{"n_head": 3, "norm": "layernorm", "qk_norm": true, "bias": "all", "tie_embeddings": true, "init_std_down": 0.0102, "grad_clip": 0.5, "final_lr_fraction": 0.0, "steps": 5057}
MLP neurons of a small language model. Each row is named by its layer, matrix (up: input weights) and neuron, and shows model dimensions 96-191. Each number is 128 + 24 x the weight over its row's rms, rounded and kept within 0 to 255. Numbers have three digits each.
Before each neuron's rows, "fires on" lists the tokens most often at its 100 highest values on Wikipedia text that the model never trained on.

fires on: ".", ",", " a"
L4.up891:132159126104112123134160120141120120107111113125172159145129143109081133169106103131101149082124124148115181093101091152158144104128160129187132147196138130112158086128109102110122187139105121153100125087118123107129117116100110115137125123100151093175120120138117151114104133148101139129

fires on: " on", "On", " On", "to", " out", " off"
L2.up814:080135129154135153120157122141136149087134115114136136139129136121115135175153142096089166102154128138140132154105156106122130137130113145123127183133131101100091064117095093147147115130106124128096185146133121128155072107139134124141136149161141126121159143150073110112113171128112154133

fires on: " of", "'", "al", " Al", " on"
L4.up6:114125113092106139104117105136148141120123111145151165092130117097112129139123137126147098140121129163137130161133108110144134138162112145109157139124147102132141161133083113154150112156149128172102135155124096144137107125159145090156075101170084125131175164123141134137144168146086145099

fires on: " in", " In", " at", " under", " as", " by"
L4.up213:151137092139120129110147112127069186078146138112140157126113173114103144150133143102150118104146127152144138132127120138184087144132094159109131141132127149122125100136082122160161130104103113108088118146130124154206136114144142110096126099142094159095156121125104105131086113142155112133

fires on: ",", "e", "d", " (", " is"
L4.up954:195159156114147130102117134138132111133075145140147110088128146169144111147150116101157137121139062161187119160126087107134174090095077131166163155129131148137128135140100117135120124113107118125122125142110133147147161141122090113138112145136156125138167143134111152123115122118106160111

fires on: "s", "d", "ed", "ing", "3", "ill"
L4.up789:142114144145086123145112191138144122152150146134108149134149172131140141127166116117183124120117133135125161147088171097155131120160118142134149139093128086166148127107129088073107092121107139107129161141125136105170130113136139134145122104143105105123088088133142152140088147144193164106

fires on: ".", ".\"", "\".", ")."
L4.up186:188155138185111114126111142123162148151158120104083145134142095137116100127146159106116102098098144121155112123137121070124114186138149105168145138148126122081159111137137128132102111118123150151122148098137130160096121145126090114144136164136126161124155133139122103155128123179124079142

fires on: " that", " of", " one", " |", " each"
L2.up368:155142088117122122114096167103177110148126177091144140131105117100106165121139131123152109119137134117130082121168164093162139127110115139128114107086117097132121164144105136102128135170125100136071147110122128134180135111129142137115113182087159134154114152129119109138158114158126136113

fires on: ".", ")", ").", " by", "}", "):"
L2.up923:100114145197110147139104113116100125190128158090128106077088101116091127126160137161126094126111120124148116108129183106103110131100155111114161149113146119158136071128087123119140113109114121132122123137125130134139130146102102149146136124126108173143142135117117085107144162139119118102

fires on: " |", " has", " is", "%"
L2.up795:158104111122128083192112138133071118138105131155118121128131156130127124142139188125116107140119123101168087114138151167123151095107125157115099147106080162138129129139105129125099166115112133141154145131101130097109148176136091141153153128133131158132112148155098124105162144124116082105

fires on: " with", " made", "b", " draft", " Score", " earned"
L2.up928:162164123143161090134132097148127127105150131140110130146099162112109114149127158126120149118110098175144184143144109143067122104103129139164128179139099140116152105121154079120165100110162161147165141115124159119144117140146147089089134096145096128095156156076132128098101117154114154089

fires on: ")", "%"
L2.up665:142164117134152169153099129122118125180162099116088104129083118097082140154133111125118163146110168136167127134124161103142117126122185127145106179129174126125110114117122120134137176108145150091117126122133113131103126113162149183096135099106077118131113127106127140158129153128143140156

fires on: "==", "===", " ==", "====", " ==="
L4.up768:176162084164141125152127158162133158146150161101101120137134130096127092115151157125133117139139160138124139120107112103129142141144158114157156145121075144144151177053144145135149126103171109123112079189159121153109097114091135174123106121132159101111146122120154126079174135095085134109

fires on: "–", "4", "2", "8", "°", "7"
L2.up662:144139141146118105135109127104121083117118135164096133090139155143119178159135149097128085134103159116146164101124117082148122150139118131118115160134123153112092141114167135112129129110128106128165104175118151066159128125119115108152114155093100160084129101101169150114140148094067118134

fires on: ")", "et", "ch", "Ch"
L2.up98:159174166126144092096124126108102132135142115105133145125118119098138098123131154096144130124115148154095124115174122167109119160141113148147140168153176149093141105156118127161111130096131179121146118127115152168086166194128135117138130117123155106090077148105114088153125132123166151114

fires on: " B", " since", ",", "K", " At", " K"
L4.up261:120100108124133125144105128126113108104127103135137155148130132102110129157133123117125081079136146127124184165136084137113107119076117161152096157139140134144178155148102137171088164152136135134091088092143158135111175154140127165148122123124089125141144132121122113115144161124138156125

fires on: "1", "pa", " P", " Pa"
L4.up153:159137154121114104077158163161155118126119118129122124149145197134130145126137101107183148108143127138154161142117189188114107120145076137063112160136149108101140120138106148133111148067139101125143100118155132175112141063142121088104127113103132104110154167146144105092108113169134162085

fires on: " de", " young", " di", " Di"
L2.up549:125140110109118127054139141122112134174108159207149123123137121121161125153112138122129110135155154119124132135137127085142151060112163114144161147130108136122143090136132143144081119157104120138156112105113114125141123104141090153134099103111125146125080128139120105153105154121082104123

fires on: "ed", " called", "|", " named", " married", "d"
L2.up707:115131179131134145175117143189107168180107126114102155124105132122111170129149126133120134112122114150090121116112123105121136154104129109136093116130110086073118152136144162107085137173131121126090146149165114133128126077103141080086078110154094128127080105125140093134092110157123144112

fires on: "."
L4.up609:159198100151117110116130129103142146139117091112154146102157107098154097111125134136141123137128135166113145111120114069120170191127110078126099107100142117100122095130107124102125136108122133132143149147109133147124116099141100141123145160127127109096152165114095106145136152154127130116

fires on: " T", " of", " one", "–", "'"
L4.up209:122128105144143071089097135187120118160135119086154125131141151127090149158147136114127137117137105142094118166118166133113167143144134124146140104116109178105110137157115132147140102079140123155105120113153088155096158100105138111169077152110128117091129135133121085144107161153109112143

fires on: ","
L4.up46:172133083085157104097122138144114133135139146162067113139116157110150139101080099107130112133146145131139149130134130162144159117118124122130133130153132120092109143136167150114096123147127088171088136099152135103161147116126084150128080098080099096169122142150128128085126157098108140143

fires on: " re", " in", " about", " that", " which", " to"
L2.up228:128098150151146161157152088172100125162124155124156115155119143106122126168094124110104102132107128095137112114133110112058113088126156115121191127122105096119121147099127129129128092089128124133159100073139136158144139097103120116102132157140132133143153136083167158115194126112104161121

fires on: " before", " until", " since", " Since", " later", " When"
L2.up12:141162120078108117106150154098128115132111141128134133140170083095121147133152110101112089119135161143109141140136095128086136138121110143131147164120087106126142170127138121155169135183123130132119119132108086112137136129113128152179118138160114128140127152118086129136133145110130152090

fires on: "s", "y", "z", "d", "v"
L4.up428:135139136126137156124149139108124144132129115171146160125150147111145134104131074135097136135160126141082131110122122120062156133147086160113145136104131136110150140173099136139154115146094111112076143121112125083101145098128121119136147122112138096102092147135122126141141162129144094140

fires on: " ", "er", "g"
L4.up222:162097145151099115152111115144090147148154138108088138089136114113120126108141135156145164144093072128123129129119129124106149121129133070124090134197146073124147121086160126117107190138137119135108143155131114097149135147141122118106141137107141155067154165099135102093090168168128122131

fires on: "==", ":", " which"
L4.up37:101109111136162150109099106142113170118142119131168131106105122125087139124133113134128144104135107119113092140185121124109143098139104144137195116138102105128117107124060124149157165090098093177104123157202127131142138105150127089125128119152129146154104133114165132153165104125101170140

fires on: "s"
L2.up950:136119106105127113079141127111158120138129125115127148161133107162118146131137114121111169129124181087118170114150171152072168103132096166116132133125131096132124097186125124147124117126103122138158134117149109156118128137148125099079169155130114130118128137103151113152191177181097152142

fires on: "ing", "s", "ed", " of", "d"
L4.up814:125109106130137107129108139119116121133119144139108153107096099179110142142136106139126146137103128088131132125112127128144156146106117131132126121121157133130168147135124160094109178140163176126069149131123110174171141143117135092127088120118083134133061151141109082126171127158158104118

fires on: " of", " |", ":"
L2.up366:156140148125070130147113093126185178114134123110144141116113091130126131156137135082151059090114107086128097139130143116083099169143127108132155139108116123138137120134095128102153102175114117141141148148140117165160127114116164129076147136163122172146114126126176126138126136153112123161

fires on: " of", "===", "==", " pre", "."
L2.up322:111136126174110144091115142133133127120078100138102140128118157109122072125148139105111154126127174116075125132065161144131096126101126114153108103121145127131128133127120136115143130150137110141164102130113172162137113083166137157125155124123134165111151156131121129110097165130137146114

fires on: "s", "ing", " |", " Position", "Source"
L4.up76:146105128146142140135130090168173124120095115068128086127115136118115119127120090146103140090106132104148147134186147119154105107110129130129117096130092093130145123099177132121094082112125129133164158122164143138096132104112113160127124102125101159113138104092112153098182145168111145129

fires on: "br", " Jr", "Br", " Kr", "bl", "cr"
L2.up489:131131112121131125087107124136180131129127122117160131127147181085125101126161154107144089120113140131189168097128126112139117077134127098122162090093147093160099117122119153142149104157128119176119063128129091098154143101164143095129133109152157117122162173157126151104129145132130118112

fires on: " co", " career", ",", ":", " re", "co"
L2.up424:134128159086158137122087155104099137127127115093119123105104176114140127136135147116143112133126116130132098095125096103178109107120118126140137150129132111162135131116128156142144122120092128163130125140098122120080138124130151165088099136130144093110129112162128192103101102143101097136

fires on: ".", " O", ","
L2.up856:133139128085142120115084097096152122131122133130112158135158154150115169155104094119107114149083100104132141121170123151120133160131133111170133109146166162128087102180178124097133116150091147157124151139138142148155090078174110117131121113157124088140130135109135142118079161092126103149

fires on: " under", "-", "\n", "1", " in", " by"
L4.up193:156170147138132174128154166164165191134111145115130152100098122112149117093120145126114118142098143124142096133163116102127109123114144105076120127154154067141101121143114142175152117121139134144124121125135135129164153147104141106110136134147076164089145146091132098103087130148134147069

fires on: "\n", " and"
L4.up260:115126095131162122113170103104139098102127160147148161165131139114121135137108113105119147123075148161126127131139109119124140176132117142121079165131063114122115120088117113142136105167100105116107142130118159118148141106124139172083165111108151114134158128127132178125155128095177128128

fires on: " made", " with", " Rank", " took", " make", " making"
L4.up279:155138164132140118146133113139169097127126113119167135144073137128147144160127138089131179080141148181126133091131114199065065122098133134154128156137132109127158133094140124158106112128155131097157121132144154104148119130143142098125163090106111125113139171128140099143106156172089109138

fires on: " |", "|", " chart", " Chart", " by"
L2.up211:088135137131175122114104121112176115162106125152123120210117149124126132129077111132142123190095118110120095121144137133114119175120069122115194169135149177092115163105176111118136119136138108129103098114135126138100116129133167120122160095146111113111108146125088082109134162177150140121

fires on: ":", ".", " −", " was", " +"
L2.up83:156099126156126132101084119169132106129083168172175156112125107099142129122141112138088143064143099132155115144125168103140150112110141125106108133120135115122116117137096107108173147151125138143114129126099127131117162106086107171118146088115108136161138118116106139126131138150147132104

fires on: "us", "ol", "r", "ri", "or", "ir"
L2.up402:129134174115128129144125162154123122113102166194124168140119137161138132130154120118116096107098137137128151100159113105100130135122109118132132132123123094135128084108143160102142111147119074105109155135091147145092093101118081129103120165126132137053135130110157141133176122093128107112

fires on: ".", "\n", "-", " Rank", " Clade"
L2.up164:162171131154119134099155166143129120102114123131088113173121181147149131158191136111119105104141158145095106142096117081092115153109106115100105155160158116130102107107132127129089150083124101133152129123107124139104113105130140126136145149138142129107123137121095089174122128123132174149

fires on: " ", ":", "1", " $"
L2.up799:100139144140104165104107154089148116108147086154124156131129140127137094117151149145134093138136123174156145153113141164100138133094166101118111140110129135105133126154139112143142074135115147093125100176130129137134103133125117106113078126079143092127131107134113152160112133100174119151

fires on: " |", " time", " votes"
L2.up94:074144142107116123124133123129127085156157160120130123142134146103102116158125112115137128185120137140178099156126098147101150162122103077122149107128146174153124144143107113139153125111107083098147148130156170162168092117110148115132117134116137142126103134120129115171145150125123182186

fires on: " un", " while"
L2.up45:135132121108104103110118169127158122113147132121162120126132148109147156122123141174109088175134147070141131111092124104075120142116141104158119124153160146135161124097083102155158099147144124091099132131150137155150125120157111092104113156098145134142111154133120102111147108106118101103

fires on: ":"
L2.up310:156191149093129155205102115136113078095127122073141080110086154125153128135101105096154120158156124116125119130129108136125149135125111138097117148103113142134087163127117113161103102070142122094137093148128129147160107113143136100131142113152137137135104121143108116170162138109113135123

fires on: "1", " ", ".", "2", "s"
L2.up181:103173112136188119145160111146194115129161107108137151125134154126139150126099123151129130161118096122172107169137136168135129111155128082127127144096108106168084124106145138120160124101124116096115173125135110094120111135144132125099140131128093130107088114143100159135106122131126095088

fires on: " de", " Le", " Cle", "Re"
L2.up541:088157108154131086126118123124155101120136142098151132103092127128057171131155184127130118173148119069132123131117132134122148097111142080150138185118070135121168184146157130126145099151096122142121125163171110126070117115111118146147130139115171075103097128129156109083114151117163116130

fires on: ";", ".", "u", "qu", "v", " while"
L2.up518:149110131151144162122154142120102147151106162118124114138096143110152083107130133119123110171135104096155094135109121119115137108095091118137118121154118108070110081090063128136156166121172138086092082123097164116144145150124092134095117111128104135099156132119110124137133120122118162162

fires on: "==", "===", " ==", "====", " ="
L4.up306:122143083094086132101093192136098138179120112163100113138141155122130096069110115128107119135131107157165147125127132093125117151149158175128138137146144154148151141128124159125132110077126134155139111157125116149151143170160113100121107127114108162149151127113106110101146175114090147101

fires on: ";", ":", " |", "|", "us"
L2.up454:147160107163150155118141152122128122129148061121123107107121138125121096129118137100177127138067092158114101156100143126113137112109107126142130105093174151115117138129126146139117126111156133110145117180151094126148133118147149082115130153125107141072130150126149170152128124097154127175

fires on: " St", "8", "1", " Sc", "6"
L2.up4:160146092098174107122133104143131113135157122142159113096157137131115143112147103130130140088130138093116140108169127170127121130097084098107164099097134083128076118134122111131082124145114087148109127117154105141114142130132110157115134100148139155144103139161150147154084136161162129099

fires on: "er", "r", ":", "ed", "man", "s"
L4.up144:101106162164133177150121126142088133209146140146139150127141130154106185173132107098084091136130108119089133166119137128084146124079157146158126140154157137132169143129120185137087092138117109145095109152116144080116138140161134096145125150135150161103130147106124114113142155116121081142

fires on: " of", " |", " in", "in", "s", " for"
L4.up919:108151108116125122105167135085123122101161115105127156166105124128104140133141125124141134119108122099147104090150111152123147141122130138141132125137116105140139154105121142125170099138110165127141139109122114132126150127085135129132117153159070180094140121141174133117152140136121173096

fires on: "0", "1", "3", "2", "8", "9"
L4.up219:132121130165059144110119108114150073119109134127131123111141150134172114126137097144128158151140112163121119132113158106149140119171160102113097154128150114115160144163090134102086106159143138128130128139148145129110152130096126147143139138088073118135089137089164093113133137148143126102

fires on: " of", "ent", "at", " before", "table"
L4.up816:124118099162151084090138089119105114098103143137140116136144141140123158081109125123150140143098127141160143136091125116139099123130088144163150138157120100140164118121125100113125163157150144145082140109151120129130147149128137155155101135141120109121136160130131125135158131144182107116

fires on: "re", "in", "u", "me", "ve"
L4.up878:142098162110135125125143143097105117086123076142110148100133150132106131092125116129118137154161122137115091140174135140117149161134142112134128116078111116123160138121173161114102107106126169103107127138120135144134146155128134106069114123129104136148117100107142112125118175128117113076

fires on: "d", "ir", "nd", "ó", "id"
L2.up763:117144144155117102114166078116137111084118144122123126104150143132164124105190106139125158089077118148091129137107106137072104126130099134150124131085158157164138154146123135121143152115113099174097091154130179116101127138135171132172094145142138132129087084144135131120127142132128113127

fires on: "O", "E", "U", "S"
L4.up530:124147132151097105124118125154135128125108128132124109136134134113099142163117127092111173127101132125129145137104120120110153156148107138108180112172118161166110143154167123160087119170108132147115164144120135111118140147102107099112167118138131184126127142156124079125134150134123156129

fires on: "s", " to", " of", " as", "ed"
L4.up122:125182127092112128169137134150131127178142128074107175142137142118112161133115111141146124116103163106112098116127146107085146137136099104135133120125120068182188125125130129076143131128123161072102135091147140111142138115148124139164134145109108147131149117108130125133132120119140154163

fires on: " |"
L2.up401:103108176108148132149152132130180139167098096100111085121093116100121093125177145115114115093141116114149117145133165104100161121116128112139168145164143189112108117151128108111101108142139111167164170137137120174109127086080138162128140112178125120142110108140160083142136132144064123144

fires on: "8", "ter", "der", "ud", "ster", "6"
L4.up113:118117127140181149105178126137090106119115132151128127087102138159132093110139100116126149139127128117093097134132153192124118135135114104093133134128115120116107136133142070126084131145115119148131114144128121077084111157149102112214107139115129121133120128114139128126181133138123086123

fires on: " ", "1"
L4.up707:126127127136080123125155129161149100118143144139157143132148146093124132126169115109132122133151122144113184127129173154119122109128127123144131154100170126127119147149176110125122116140086125149129122138105136099113134094117105143146105151101105129084140167109115088133148109118140111111

fires on: ".", "\n", " In", " September", " November", " June"
L2.up504:126101109104132157135117156157161105149122129150066086116142172105131138112140093107122096083146160153138101165163170102083149126129129089107130122114142119141134125160179137121118144119117160174148145107122152132157141109100116151134122147171137114139093139107100128115143120099170131126

fires on: ".", "'", " a", " p", " f"
L2.up883:130129067125162126112080115139086125134099090082158106083132153124167114087145118150127153090152120120134158077088124122082131115132154105133146090122109101140128136105099140091128147134127107138174089108142115102127131105105123142108166132119139151150149122113119135148135109155077120130

fires on: "\n", "in", "th", " and", "re", "id"
L4.up404:118136145138120171106146126113143113087130147125157155142155130089165125105109158114110124104149186093123142104142133165141177161106134107097135124075081110142109130104160095106097130129133117114133153099105102139132123114085183133108126114139094152126096100092170164146117132147128126133

fires on: " L", "L", "l", "É"
L2.up220:121142145144081076122157106159104129117142099112106108095129142136124098093126070120197130136136087144144126118076140115087167117115130157137138136104169143140156107118084118125148132129108153182070093147149090127128078154149125109073128093111124153110145115101126134146148134134129131114

fires on: ")", ","
L4.up274:142166150117136150175092138123118130112125126132114121121091125118135117132118095113129131105105134152114098104115120121110131133141115078136146182100179146122114175106144114123100089123123164081138156142132139122087165125179153144119136122104107080131108144106124139117065147088133144145

fires on: "-", " |", " Player", " Candidate", " votes"
L2.up262:089133095104139122116152127108121134157120103077152119166118141147113143166111115115150149110130171148113114120168103114151104180112112146138188122137146154154138162157106091158129111175125121121129078097123133103080134128129160119097113121136158105111121153133106164096119112105118130151

fires on: "---|---|---|---|", "|---|---|", "|---|", "|---|---|---|", "|"
L2.up588:120146189124183138109129089104141136125133131115152112120148110104085146144151085111115093164116141119150147171118161083112140114094162096166129100137181103123097104127147107105120145122149094119146180150159152116139104162130181143094111116179143136109164120146123132154119138170123125136

fires on: " of", "en", "il", "ur", "4", " or"
L4.up519:110165124140162127145093149092158109156103156153118139127096133135090186119112145141157104120097097123136100129095118114095134127115109142167105127144102150179113155119121111113120175123115129114096119113089098142105120142125128129129115135120138196119161118117119136142086105110098155148

fires on: "'", " the", " as", " of", "ro", "ing"
L4.up159:124118156160080152085148127159157097109107149173125128141119132136117126146099131140093133114100122109120093135094148092159155169129157167147184165119090150130163154138138145130075120174115161139103137128124126103170095131119102146132135109133096147152144130159122073112096101130146090125

fires on: "al", "n", " the", " of", " American", " in"
L2.up473:086171147097110112140097136123122135121118162133135084131097120114139105109121159127143075121177123171100129155133138150092170138147109132112125115157125132133146165147117167125172095112152131122165097099118111136155118141143162120116101108115096131104144145090126135129117158137143133150

fires on: ",", "s", " of", " was", "\n"
L4.up701:103134134107122124122133085142060175143139122098140154126080125159084118156132132153139166167153128143128119143100155128131140120105151103136107145081150136125158128067167131164137144108128176103139138153105128132138138138131102155104102128131133110111138124155118127069172124122171148138

fires on: "==", " of", "===", " ==", " to"
L4.up531:145134164124123135114164129145110101157137113131097115087066132168107139164137102154121098133134103105112084110164132095138128063126126134116161120123126120135136143115153159133120128132170140106124106117158138153131136106182087146167161139122186161115151076129122145118167150130159153100

fires on: " or", " un", "ly", " newly", " has"
L2.up391:152119166076134121122125136114160145096106132111122130096127118124118141107181124122125136162113140139116131150127110116074140193112111140138136140147131095119083123146120112144126088138124139094147100160142140147153107149103153096091102159095141169182168147106112165097119155127111112085

fires on: " of", "1", "2", ":", " III", "I"
L4.up520:127124131131166100113156136157127131099121134162122140142158109143075122119113114158161087131139114133138133172109128183145135133136105133148102164099152101148153145139158138124112129136135179135105138137139106137117113172132162115106116133112153143135185144099097104089083126148090119129

fires on: ":", " Time", " Total", " GF", " L", " Goals"
L2.up852:125147101130170170129119163126099076080119152127145124113130145094149106099118117150102061109100139090134140145120116123173139082094098139088134130106129134152141131104146113145143144146152126142134122140123108097165156174160116137122153109153185101176133160134144144143137152131115161153

fires on: " to", " of", " wide", " or", " than"
L4.up13:125122100153126161151126136078127145155131123131122140117086143122153112096102126096137139084106112130106114110126108131099133157138097144182153130146137130157115154156123106137131157075113141105139115131117148152145156119132090136121143126082175086153129121137130136143070141147134159116

fires on: ":", " from", " at", " against"
L2.up642:139177146105141127112103129164133153136122126143124125122123115084145126105077151140127134134132123131104138141118102162123136148103133167174171100081125106093141154150107159170129145036151111135151096146155142198104140133155166129125112110163139125138098123125122145159131136125147108105

fires on: ",", " ", "I", " I", " a", " and"
L4.up766:123144129152126158135126132080101113116148134133102156145147147145083112167158137138121157101099096128175183118118123150167161058136140156132156167137126150163135148131168076143131158150070123127154127137098144120115118089153120104114148124113166160129138162117089143131106151086104135110

fires on: " to", ":", "(", " by", " With"
L2.up281:133171140125118145156121114110196112115120138132104119117101150129114125146152103125105142090134152120123116136148116111114112155094104172112152091122125137089085122121104089156139144113107141119142111127137085175099104184113124120149122067113135152106110164110105116163108147149131143104

fires on: " "
L2.up175:100154183126114104135107109120117125121152123094096129145144149154119179176160174116138121108124155096083122119136140145099150095109151075153153097127100143120132104135142092126126101135121109150138160151149130162172140111132153137100110143133109117118104098107168114141104164154099118162

fires on: ",", " season", " time", " win", " can"
L2.up14:121148167089146086127183120147111095142141151159132153115097144153132125119057082130136119128126124128144124154114129138073131155138107107154114120098133120138127169145153143150100123118097146135101085085165159104171108140143123130140118167148113113157089138185140103121140125111142139161

fires on: " and", ",", " ("
L4.up22:122113116112138116133070159092068104144134133144109109135164149177118124132131110095094167135122127112112108142113082088093192123108117102124103147112075142145121144090136063131158092125104110121115119149132126154121129162115116121153143120122165142112192160148136136082114127149130139126

fires on: ")", " in", " to", "d", " the", " a"
L2.up904:109137100085073181115092201153149133161132121128102127079119152147116107106083095132119081170151137161102135124147123125138136139120142126110129129137147095138154159070128094121137110111122144122106138123157119120119071120135102138119118133103131134101118147097155110122165115155141148108

fires on: "s", " ", "t", "e", "al", " |"
L4.up622:146165091132131112137144150114129159151141155128125126132106148127103139135110174096099120202149126138130142147102133136141142134161173150133124146124098105081171162125131155132151099120104142140168143177120081098130135114169138132103128129098104113135122121117131133125157116154134078083

fires on: " ", " \"", " de", "c"
L4.up836:146121123114113134117120107166102141114142132077125107128155151114134172156159112153135175116104081160111143084194142156139169147150116126167103112112120116130106103103128108098120153150101093165155143171122059160151089077152169152163158140150132119134125086076118101110135122108111167107

fires on: ",", " was", ".", "s"
L4.up889:160149145112151135126079149106145093149096158085108134111096118127134098104123135152127111099130158095104083118153108162153124121143101157151139125100164109148157141084129129128107124118123131153147127100097131157120182131133132143138118120132121115179144148137101119117088134131157118104

fires on: " |", "be", "le", "ke", ";", "cre"
L2.up567:088168131123099103105163089110135107129151126120118123104083126079141102137149161089118103127134113084128109170120153108124170119113112117152127138123098182124161099130109142107137154162119127149133113169137124126123138135177141139184131147174131126122146108151124125115118124168120139144

fires on: " of"
L2.up56:168167130126120105085126113137133134171133099113147133139108115095100108159127149116156126122162173053152126134070170141108137126120120109134114113133132123127097105116139156117142161161111119139070104108106150154146140147126200141091131118094121146159129155110121107153135142162072134146

fires on: " |"
L2.up235:125117142083091105162133129167154154146115091119126096120138108127074091163131125111165134123126107101082097125146133087100140112106165164150151144166083130117144085108073118138126095139130169147103132159093106137113136107114145132117128137148127139156136093103119136096143117195121124099

fires on: ".", "us", "s", ":"
L4.up791:123123110138127156088124120106141101128121080156141109138089146119106120140168136134131117108094120086099095164153132149152155111105112114154118119122128128105120107112126119119141169110110128105098111154174114154123142115140158077116146145083134151090125100098140125118155134126169153177

fires on: "4", "3", "2", "0", "5", "7"
L4.up383:087137123122126106173072155126081102077155124143114119103116145111133147126110134096114100126122121124136124160096101127093119146114094145138119152131090151100129125134137083076129109094105128113147170118115106143084150132101173127141096154146152137079157169153151098112119164137139089121

fires on: "0", "2", "1", ")", "3", "C"
L4.up605:121110161160173115114137157144115117139086108120072151149112126174134153106117154147154058133135176124116170114136086152158136096090138135149169178125205117134133097137114099122099142104136129127136160091111147095090138149129134141108112147136145120113157127109111098109115133086145117116

fires on: ",", "---|---|---|---|", " that", "|---|---|", "|---|", "|---|---|---|"
L2.up406:114161095094173110134164131113133101116134137115106142142142149109130129124070130135139112115146100106186130157134150104128123120099128154123118097146164115119148150129142075121079129107144082129133108117160109112144139110113182157117115178162101132109125113137128164142094129144100130164

fires on: "1", "7", "9", "8", "-"
L4.up491:100135135153163116152138098120139105121145138170131111114125139110122152106142117117124110124133120142133089138164110147100142119127088159162163123099152138095137139124115160147142163152139149148170127133137151119176143140101151135137143152133112145127135123112184188109135127101122162133